{
  "num_hidden_layers": 11,
  "hidden_size": 384,
  "head_dim": 64,
  "intermediate_size": 1536,
  "norm": "rmsnorm",
  "positions": "rope",
  "qk_norm": false,
  "attn_scale": 0.125,
  "init_std_qkv": 0.0406,
  "optimizer": "muon",
  "beta1": 0.9,
  "lr_head": 0.0077,
  "schedule": "wsd",
  "max_seq_len": 1024
}
MLP neurons of a small language model. Each row is named by its layer, matrix (down: output weights) and neuron, and shows model dimensions 0-127. Each number is 128 + 32 x the weight over its row's rms, rounded and kept within 0 to 255. Numbers have three digits each.
A block is one neuron, or neurons of one layer that tend to fire together. After each block is what it responds to, as a language model described it from the Wikipedia text at the highest values.

L5.down154:162124160148096073123153131137191120139094097118129093099129168094129112098130121178096055171105125163150135075130156126134167116137124143080123122074170111100188079132111088179169138160150135130160114111167119211183177044145093137116169140136125106104150122142061084168123070162129199108153136141075106096160154154136135138088147155158156153147115114202118102117088105153131101113101
L5.down564:139132159103174125176144181101116167183183116091072112136056131113118147170134086077138128188117076146109128125148146091128123134109098140149104094166206128152146115090126140099199123172179136113127105129145102175117157111082089083129092129150124125112098136169127143128124195083086144119120106154127106136150083151153147167141160169131108106121131084141150142180103140182201151110141
L5.down720:152082052146100124082130115161103078077047081169196146109102148141125120106121160129084154162098090143110116145131078190147126125123130162078175094113184090098150186198149097194119171076154137176185145149112128121143125106105134123158173094134092118158094167117154141158099119130124136096119099083114123165141130084111158171100133181143120095150174131127106128112119136134123117169166
L5.down840:138182132123123115130094125101150152134082122118154098108092184126143104081114128116143155142064125131110149119071119135111080111131098069115152186130139100095093021119138154081081141136126119180136150125146121152126088155105100091155128167164134107134116139102097095136190108111073098136081088195091142063111145123121119200182160206098162130169107181143147130159123169100193166095118
L5.down907:129150096161120179146178107172103125168094153117124110109083171061119146152159125098128153165132144084116131084084118172127094144135072181083182187110207104108118175182117122168089117092125118150166152131039155139112110135056170148103099184104071148131143117078146113132194185182131149172138074108107138166121099152142145075110169156148156085142127097134097142110057105128120104119146
L5.down949:142091094133092125120117131108091133187161125130119123108143148138155137173085095156088155125178110096126149117081184126117153206139125120110143117081167111113164178136097116145182133115108107126128165179078151190151096170115165128100159080135158126119138107109133128090095041130137183101081101116110158166164155058131136160151161107148097067109097160172114173100201109109167166089110
L5.down1151:145132151111125104113202141111122102078154132172134124132146115125161170159085182089114078184178151126128103087121128109130065109082127153080130155131140137117104117171126189078129088107143140103139131112102152156120134117140109162213129085090122148121091160125099154125202166123149152179064049153110155094130098136112160190136133138111121173081111160158129183095100126134142080106097
L5.down1473:094114116155064124093108178180119128183112103173078113136118112075116076188113165160094104117129129085131122131123142123125177121125106159146219102062060093150141110081138121199162149147131069087135135119124153074155177069103107145133232188112138147085145124110159141101102149176156118103163122079150147160115165112096201040094146113167140139081154083112115125113126135132103081149137
Description: Final or middle subword pieces of multi-token proper names, mostly towns, places and venues, e.g. Picay-une, Bridgep-ort, Mont-re-al, Palen-que.

L6.down1245:060194118127144092107098126090081147136121125109114106162131077157155115119144061140128053110121123117082138125147153130110124088122117159164151161146108103175106106147066131150150142113136175115185144160108094096106192146082079119145122073148127089085070176141105108075124029116116139070119155162149104110167055125134123130163153097120121154153105147147166111103162164158129099156090
Description: Short subword pieces like ar, in, al, i inside split words, mostly foreign personal names and surnames in lists or tables, such as Guim-ar-ães, Laz-ar-ov, Ball-ar-in.

L6.down594:143117128075118125199122080138129145103146106106089116116116145104104146130083098116099149094117093127181083147119127154139152163127173106127167116101170133147142138076155116107145146161117112084155126098221094144150098179103109095155108097112135180096136102184168041071126132094046109106121078094125113140140221142118143122132091076148136132117124150188099127128108111108145129147097
Description: Participles, adjective endings, numbers and "one" that set up a following preposition or noun, e.g. devoted to, established by, endemic to, one of, 30 km.

L5.down58:201116158118138098122171110089044178116125111118123134199095059075171142115094143134102130124114132116099130121107155160150034133153129055133147136205121082114170084083135141095137107111074104150123102101162121110111141174182118086175132164127121171126184148061118185108102135157133107061154110103098132096153101169129158143198136104085154118141094110095132147120137066164131127025145
L5.down198:084054163161105185138068137139076096164186171171123090153138150151147107084122153142108191096116110138121080142150141107161097160091163146169136083142122089174092094134104105108172163102160153092145089158141110102131062118153126130101125103118110158094110123163190136114103123103135094118164142148150125121173174066207138136055103100114096149154159113181103119130054166111169123134076
L5.down885:112150113125153161118113125103093169141090094145137120123133132143136117074069141083132147122125133172134119155140145086149090088177082108147130147169124142172098141083082133157141143135111177110156108087183096131102113155112088091165110082136099100147163097134150118128098192071107160044111156095144088137193131131120114145155132134114135086129148100141121081136098117129177154110112
L5.down1279:173077104107145099122146152149136172068142173151096139115185147105117142166134129138155064097125124162193133059107131155139151151150107129120135155147143132103097084111097117095150085109079087111104166183134162141139131138153104147121109155138122117122107139072144086127117144149122160147137045089187114098160120185137060158155148095100103112107107198126091167118109140128083132115148
L5.down1331:103135076123155149155157173037096173080153182118142150144129135145155150114106221155120161108130162185193118151154148136096141168124164104127162149159151139119158137149194144101131107099115101104094141154119136120114096081108158122126176085109129164119166134111137042134140116115103119135128137096095069113168148159161166094116107144100102131127130173146139191164107156079122103149164
L5.down1355:154074101166144081115110097103150103114099121125145145123115155105125104087093155162160143100107138173195100112163163170110147134124151113133129051064130108120115103113142074137151148147092148137170101117105083118092137095140152147134109035101183097172131139136098095146129151148063194079123185147081114148079166100108111154174132122094111088110145140157137089208105117159178142121157
L5.down1401:144143228110123143123103177134110180122142032147106164070157106129133151182125174072145140113133095147129087107176082147117110111140120138140155167116074114161158157101072135132105108089115079167094127082141122144094138115195117135145114021125130149112151144150132124129078155127071143095133168107109141180156182109126132125145135138083121097150115160138165108122155141148154084050183
L5.down1522:154157146120154136113101129118111115115091119161145040147114174190112120101167145122161127129163118159105136137205137096207130120075088120142118173150152152112095059138107150131146124141125151107151100124175092115151155181104179089081088076146097168089163097127154126079189183143133146138090115118088118181141170123142133102125175134136127157135117076145135120180173129148105101145124
Description: Fires on the word right before an expected noun after a determiner, e.g. unique, undisturbed, three, various, these, common.

L5.down641:154110038105042133118138101119101120135140115132081105151146045124098137119135099173122087092189111161136106069173137098121113103144148105113105147153151112088173147110151161151110091161139139102132132128104077081103130065133045160109114155157123172087132159166126084139146101123133088176180139147112103130141109188154136158133143191155166143118124151141160123139146091157179073154130
L5.down708:102100137110161152137127111094194138161085147149106071169110147175157156115122125146151170105108124137089105141103127141052112118128095083160111119150136089086160101161135161095170111143172105166114157186149121177175136134154153104080097133080140158074063113136098169131098130109134181102101119102137145094112153106171085116175127082129099113142100060141180125101064132104141128122088
L5.down762:108136042136085110133088130208087112125108124102127135148132088113130109121139049147174135090164092110114093136126163175134135112128156134141124160133192164144156193169093116185112169072129073180101122150151096119142091113125116135124092074108144095135080074151220120174197096126213136132161102054120113140100174163100094091112183115109130170143095107164142175161092075069167173187121
L5.down993:143127039131093085110054085074093142118161121091130064124068158130177074124072126101115106074132111099115138148139185143171139148180135158147110147165116120133094112151100102139076177177177154105159102132137138121167124108161134092068118157101109144140104107106113164141165144098138181100082087144184149147059110103108092162138137086085105147100154215143123076142137086185122103108106
L5.down1058:128173135137177162090112124120090139110060033190141122164211129149091116161108113091110116126120150128151089128152138140146167147153127136119090117140204107148180141142073160128097102129166157109114119133106120142186123096129142062116151082155170126139095205111142109144151133176079162098163106080093124105103158151090119140121177053168072130130111099123151120131124155116130151164067
L5.down1231:076149116119101130111071170094169164148141146126158097113098107106130112049128165092111127183110151135135132144161051117113154093167089132155124138057153160097110122155093114140087146056170144156150128139156104111140114166091101156147130000147148102101107115123162149074162143080189192143152201129078050181191137140126143124125156104105108157106090088096140098105149187163124107092169
L5.down1291:100151162132124103120108091123116138127149116118153196162123135149124148114087128045131173201123108142186154107121153142152159150113130169144119110144138119109181087130094140130149106150173175109122073131142096140146188102092116126133154058103012152163127171111113141132118203189136137119133106083151107191124126186141135154170091149046152171135094161104129175145088109083120136086117
L5.down1447:138097056186091131119071051173099139127153197089112116129144105127142122118135162140116163144134090139151069117141145087113160108087109128148176124169177150128090150132082090090134152068101090110059171130153104079127120155159123137101120082113068132187149132130157141037097114159155154165080168128137087122115071092108108094112123179123140205140093157153148101129080164117116126139153
Description: Prepositions right after a noun or past participle that open an agent, source or owner phrase, e.g. released by, selection from, Ministry of.

L3.down319:129071097123081100140145131086156086150178136107064135128137076114155159157153132119174130138125130137167128097099117167099126166136177141144148137098133110086106142140144143066100178124136143113136068175113166135142152140160118139090084104095116089113096166136099157151133124138111136154113135109138086141102095177105133142144194142144149146071102099179148141142061125124158068101175
L3.down502:121127131101027156120128109138106071066180127120048114127160154086161097122107132140048155156169133151074127160170173071130149060105061133091128175119194170145104144143149142151109062127091120138119153175155116115120174123080142162082150127120142108118124142152122073108101085091175081094107079108175092144134148152159111132141128120101146139143145130113152169112161115156101122158083
L3.down728:145154211112139178132128087116093097125124137107100158150118134144115161098075139150135141101146163117141197147113125026133109162124151113124101146162107154154123210109102164134153109148167104123157193113085138109106073093104089183094185139082200143127160104101145116075104078103138159076106103128120166113141126145158091144075098107144205092119144152044053103084147080128115132102109
L3.down859:095126187173137115129127144127135080092123127149170144134065094117114140113167101104121101173124157141072080161131127156115153143134115129196146096125128168118140097109097136165167159077172095156098156218065115154131128079171137132094144154097150095109120103127095137161151177169090113103132112172104139152111077161122075064165072134163126076058087114138109111132082109155135204142134
L3.down881:159185145102146163181083094183112086092141144136111127156120116084141188119127132114107075122124104181143094101094136168140111101136137090132170131086103132176172143165121190118084130157100135160159139118126090144132131149088149110127161131067105074050134129129113147161185142167143115119102156212113161108154122079136144162128215114158181086128065200135144069086110158150149166143177
L3.down900:077123152124157160158164120132173109138134090116123144164140131152173130125113099053146175119118114116127143160133144094124123143116121116148091080117113114152144126142177112106160167164176131106128113113062110045111151150106094145123126136174103092161116129138103093131106130069107183131143109164104141077176075159156132124079101200089126070103041119224109140101113100164158091115115
L3.down1122:112181134153078169141102152108147163082167178115070140162131155025143131147150109113084164144100190123107107147139147066155115129186091140191132108137103118149165142081123100098122187189130123162132123169154155150138122153139114145111139156128127073127169111137151136110137078190137125109158159130083154154185082139106162119064179114177154117153125161082178131101090099153127128131140
L3.down1190:087176099110140184172066073110138153106116144138121105152104121116150078186131210119129091135156155178153146153166136119109085083079121113127140111109115122133131135166138118164178110081132172090097101070081179129075126174159102150156136112102114109151153141118169137113090146147087115125107172101129097166121120115098045073148062143154156101098073121126122104091080103097122164113149
Description: Second word-pieces inside split proper names and rare words, e.g. By|el|orussian, By|z|antine, Teh|ran; also weaker on clause-linking words like as, if, how.

L3.down349:105071111134157167100072145067108094114178144170139118106114169114145058131163114144122168175106118128155158121153119130161183156128157124124061106127052152134133060136109180123104184095132155088134102080107100073135191211067114181107156210140124162162094138163084139088086160134114177112115168107148122134152157075126101171134124151104184092105153136111089122131080157121104140106135
L3.down760:147177106117175102102143086108140183137162197071146146101146138111114116106120109131118093156135119106119129097119120145171125144113095151081107192134108143137094075137099145094103109120103049071091086065143096101088164140130120080101083154133125141142089115104127125179164118205131081091134149202119090122111156132119142070110111140194115158065118080180175127094091111095110129101071
L3.down762:141100130071103121189122089081116169123161129167170124133103103147065176101166118129154146126108147144178090114148161095125138106121149117189168106092155144124173111106109141086125110104113072125092104053155130052088154055113118102132111051169101184121148169078129115120100126169076188127117145141203114109081104138125137125173109150110141179094101145132139074176047130096146089169106
L3.down836:186120112098135133151126155143128155161175161108119076150153138148149093112166095152151148121123151108144139141102064110117142166105134124121139174088102156143098141153093158155097156148075105088138120104123122095214140131120112124060108103099140086074136035110149103154131128130148159149155106150105083093117075134085124122163130162100130147178121100158115123138047136099105115170098
L3.down990:114026131145108118126098062086136174134173166152131098138132144112115155179175142158129196155132092120114152110117129140127164122149186135158100117145128100138101140125148101126123149103116066072157087124153098081133117081066128120106116082132145085144122128109106118183131117104106155133117167118187080155122093122107177197054153147140077180078128075116118094139179082114131097118090
L3.down1032:121163111082125127133135125174166063129120128087140107230170105106117135120112167173124156087095190104142155069109125176141149121110120175106136138153138094106148101149112156132059114113123110172164116121148108098077082120136176133133137165198126132115145116094140140076167134142055120150149114104147120116140150094169108192134134110108160212182163139098098080090107134139121149082156
L3.down1416:110124073151138129145154104102120145107181133123157160130152125106134149154142108174139168147146098119221116071158125121103118142138155075094144127132128170192136184144060195116110144098179100154108054115134125120092102131135132161092088116161122137139098106127155145158162199104127183112107115152141138171146149066079115182146099098132064143087159187121153143156084130091052137090137
L3.down1421:121089110117120126113165125174144176186094096132087129091107126157163142131107094098143149108155118173168135155083119107165093115137092100144157174167124138126055173166096120099159061145159068103153129076093109116161082090076184138140080178125108143057108125133192127166138131117163102136141077153127185092129121167101097139163119100130133159138112112153051122164107108082118186149115
Description: Prepositions such as of, in, from, by that directly follow a noun, usually plural, linking it to a modifier: members of, stones from, victors in.

L6.down490:152108135081128119144172132112133171090145157061108048087138121138126129114129080101133159104162099128137194134171074170129171093096132138139078123117105136116153124173105123078112151108118140123100156086121082138091154153088166119116103101072109112148073149089164145122095134145174149097099072166151101154074137146153154179125163142137089095095116175111114118093130097159143167123102
Description: Prepositions, mostly of and in, that begin a modifying phrase after a noun phrase, as in "best songs of", "results of", "national park in".

L3.down171:137117125112125115170143159099117121103143097126131110131108133047042124090120127055079136155206111065200090067145092109154165105137117121185131163132090143107099124141102155154095103124106172131151099155075103102142137150155134109148094147110097130123096173119116121154101130135115109113115163145054136105152101109122092158095132103146161074122125165141112174186135084194164121180114
L3.down246:137116132128175119140221160198120073109096149131150144109124132124130146130085088101087168200158138143170167131093155107107120116102204163080131196146144133109141114135070116137139104121148134108134146177124107181103101044124165091201148155171107157156116164117106107123184128181157093077089106098104171097127151210092167137122108125114094107144131159148075195143160147131104097155223
L3.down415:105127126169163131101175114100181088155116117094145151140123107099120150163124104108129017160173141141176125122115147208111107155111142100080108177101114134085177129093060124128062133103087170144160105139072138115131119160152136086106150164138114128100091154134152111158167130124114172135131172149121151069113139138147117102112197177102174133111145156163104144126127080145116175053154
L3.down696:155172122115140140125112149075121118078078121146169107141144135150143139162137143173155131201106108118133134102174084085161139099093088197024126145154115077080113115149134152106120086092157131145144098210127120125109177173129153116161083148103094208130111169195126164093128220142166121142105170145142108045090102126085124108095115115118123153089032083145192106113094126115138142131106
L3.down801:117184091116092089062059102178142119159137134079075122124144152116176122129149163135152086133147131101123117100126091143135158151070107131145077204142148149176081105107149157105097123104131134128139160158177083102148181192147164145138139107123190123139073137152148079150164105117094163085130120125133163123135128150125094132147061103112081178181143162127086147149200114108192094122153
L3.down1040:100124112092063114177128158116084153094101179101073181144128101116124143148127125151097175156149186068173113099106100091140160086126095191108129198147088171120145148132071140098119126106167112144141140137059119122130129123105088084176136185091170116048126190133120139100131088151091118114083093189133163087116133129048151122145185095153156083112130162183103165195131065135103127083156
L3.down1395:107152139117124128114090163084101031124124051126148130160148177123088162124112147145183149135114168094187109167128140099095168103158105107055137049099116095144180035116164122094125071131089106161150148097148180134152137135085137174139109209095152104103135138061079112134121113122148113119129086127144103133164108139099102061136166197133231151124118113152117154111134129103061083119077
L3.down1488:139086147127141089102118141188159174122108046158121126143116099146169085139187108130122083149148176109144084128069098175161162114117135133159134137141135124126136146210109111102088123130163179121119126146131165142148147169117107087174127185131157122112129117180136128131115146104144115143041138164101163103149088123104125149128137109131124154130086171145166109134180093129085087153149
Description: Non-initial subword pieces inside multi-token proper names and rare words, such as Mord-or, Zimb-ab-we, Mack-inn-on, Pend-le-ton.

L3.down37:137108126151171078098156203155148137109113140129129102170081138163147152083123107082137063109110105160113152121155170152169121090146098104102073187154119129119123124120065100092049103127159079186138147138215142154133157139120164184159127158164068173122121108086156132132119111111107134174115089086211145121087165145080129095111090128134162171169130180181078114130185155125130108140092
L3.down44:136094122167069188116118123149115057188125158073108169137109099139202160128105175142116132128152094121117137123136155133133110201191072075081124166109092138133135115156152085169130164151116152096169098133114132098099181080168136096174103202119143114117200137100096142151199138095118114139078047171096130094116128133103165140097193157115137149116089154144131160112098113178147086082130
L3.down128:114122134098190160089162096088176120076129134126104138025113127147141110100159144128124150163132173091113146126116118156139135115159177142111135100139105119145094171116113101147126185082149166102130154096079084168146173114186075208179130125154098084067125126144168086108114151172133105099178116134156126120120155110109105147185166156119132167161126088185088163115140132083076133078080
L3.down266:095184161095167109135094146138119108120098125101060113150125153145113108143115101125171123081151142127122130085085164105178162085038117205085135140186154150158123087143113174102142145090144162166183107134155118090121115153130081073186147143076150141143154167138114088122159099110137139150069138145110154103108146211123100082137088176105167124133136143145138162164177107148159143134143
L3.down348:160184137118121143156156128125119109147095153131115105131135152125121157160125138133119076158108118133099095088112131131066099156089170170060189078145138153136122074143103109130138097126144137099094126194075045139175154162156135100107106121114089100059137150149079152105154097150167189130095137156074144068132121113118083091086128144087131136080116171127132122131176067130152128155172
L3.down753:121092141153152086104123132152111099210149151094092134174109068122151125134147116119139155159122158127116131074132157126144117050105097114123108086108084109092232165154036133132134124216132143071131106146173090183166092182126156130130189098134144156122098089092143139151164071141125129111134123121181137119079157117174132135110126172084130053114112140193139139122126099174171121110115
L3.down923:113110149076143147079140108102131088139073139133068121100157127093101133173163157132137122195140098161075095088109152131095150106163104147099120139094158134079132084112083124143123188071114134121068101102117153090133117159121097099128147163174114158133099156103130146125160115124147082087136178130124106118121131099141098157091171144100144103114119100211138165115175167160135141107171
L3.down1375:124142133074139097113142172133136093166083109129179130142096108101143146149190086098118119129154150123129079096137205120161126060118092129078172141150106127111131122135072144106098119090126120158143120139141045166150133116161163183109124185150179197159097128117091188138142092159170161110092174112107124157087101145128110089137150106077104112069161103172141140162140159173091087132085
Description: Short middle pieces inside words split into several tokens, mostly after a capitalized opening such as Car, Ch, B: Car-ac-as, ch-oc-olate, car-p-enter.

L3.down40:109085115106104159095112153115177230108137154150120165179168159157151131150110160126120186179126150152131098090130137094130179082117121118100101110182167173148131098143111160114108153081095127146114107129164109160131135158133199118107149108111137098124174117177072087093095103115158210066105111140180092139162135131114070096194100163087084125081137184123131096116135097117120103139111
L3.down125:129101121094109121119126109150140114112110138184159101154084120177158103059081160085101117204131128170130090110090054100112093113171051116089091112157118131105137115091123117124159140150143183090186119120152147145104164160157094135064109119134155144122089176144092121098168171069156120124192132121098151117097130082087107156111064164127092163135200141101087106147150157124111134101134
L3.down278:150068156102190103150111173089147165144130091135179158219165075125101178138183119151123129189090095129163106061104129121121166148128141075149123129157139096150131074101132083117149147090115129153107111131155144130094108126143154164108153167116142166172112186153129075120013090107128135156116097159078152125109107144148068176179082155067077148102087131116175115129174194098170148170115
L3.down391:128121190132158085130100114099116152124125109129107109177082141082147164118143139159054082187098173099144118124071125149106165116111118102107159174147196130208103109104092132139125097164194146117124175123158135085137185145158143122142180249110130133181069149124094108114127126124107107148149119133156092124167161105122096187151174127079095159157145134118178119127171104119098104162134
L3.down603:111140146138123168168129140164176126124110103158181116104147180161112166080129133137139119118000109183108105113081135210119073100201117143133133051123171085151154100081156143103144174152134087123158136115194135137176143141068135148115147125074106064089128202095154142147111141078117075118133122191125112126187156157127050185141115198084106159161138229141130147129132169126127095171110
L3.down844:202089106104103116090089117081127173117161150061089171150182144104132090181162131166145122052137165102059041150138174098136147142135079097128155119139153135142131209089128117108164154151144128089105079157062101111114131091129161129099101153222110146081134130093119128123168125139112160137136112092155098156127179130141147175124159145137139094081155063147166143089087140119025144141171
L3.down1194:162166095157124147161106060126124195116124090127097097161122166166103115051171156099157089086119182174119081179170127116104108085159115143125157182129125102114140128137130183169088087104122083089093122095087138134098111097137141144120151136158105165108096119124140117139115111091169106148113145102150076096178136074109106164164071171158079132143121081101172150138092146098139105088137
L3.down1450:170134111140123119148072146071111143124086134076088137138173158103144175129103086078158142103104161105149112106110161086150135094095076072140094068155146141144098163134079125165102131097142188087126124105143130151135110153110139086100150225207118184107123160158095155119135106130145133051133159157096145102134118151106162169155154132122158071150167130110081114096086127121122143118155
Description: Fires on the token that completes a noun modifier: nationality suffixes (Nigerian, Finnish, Israeli), number words and quantities (dozen, 16,000, three), and most/other.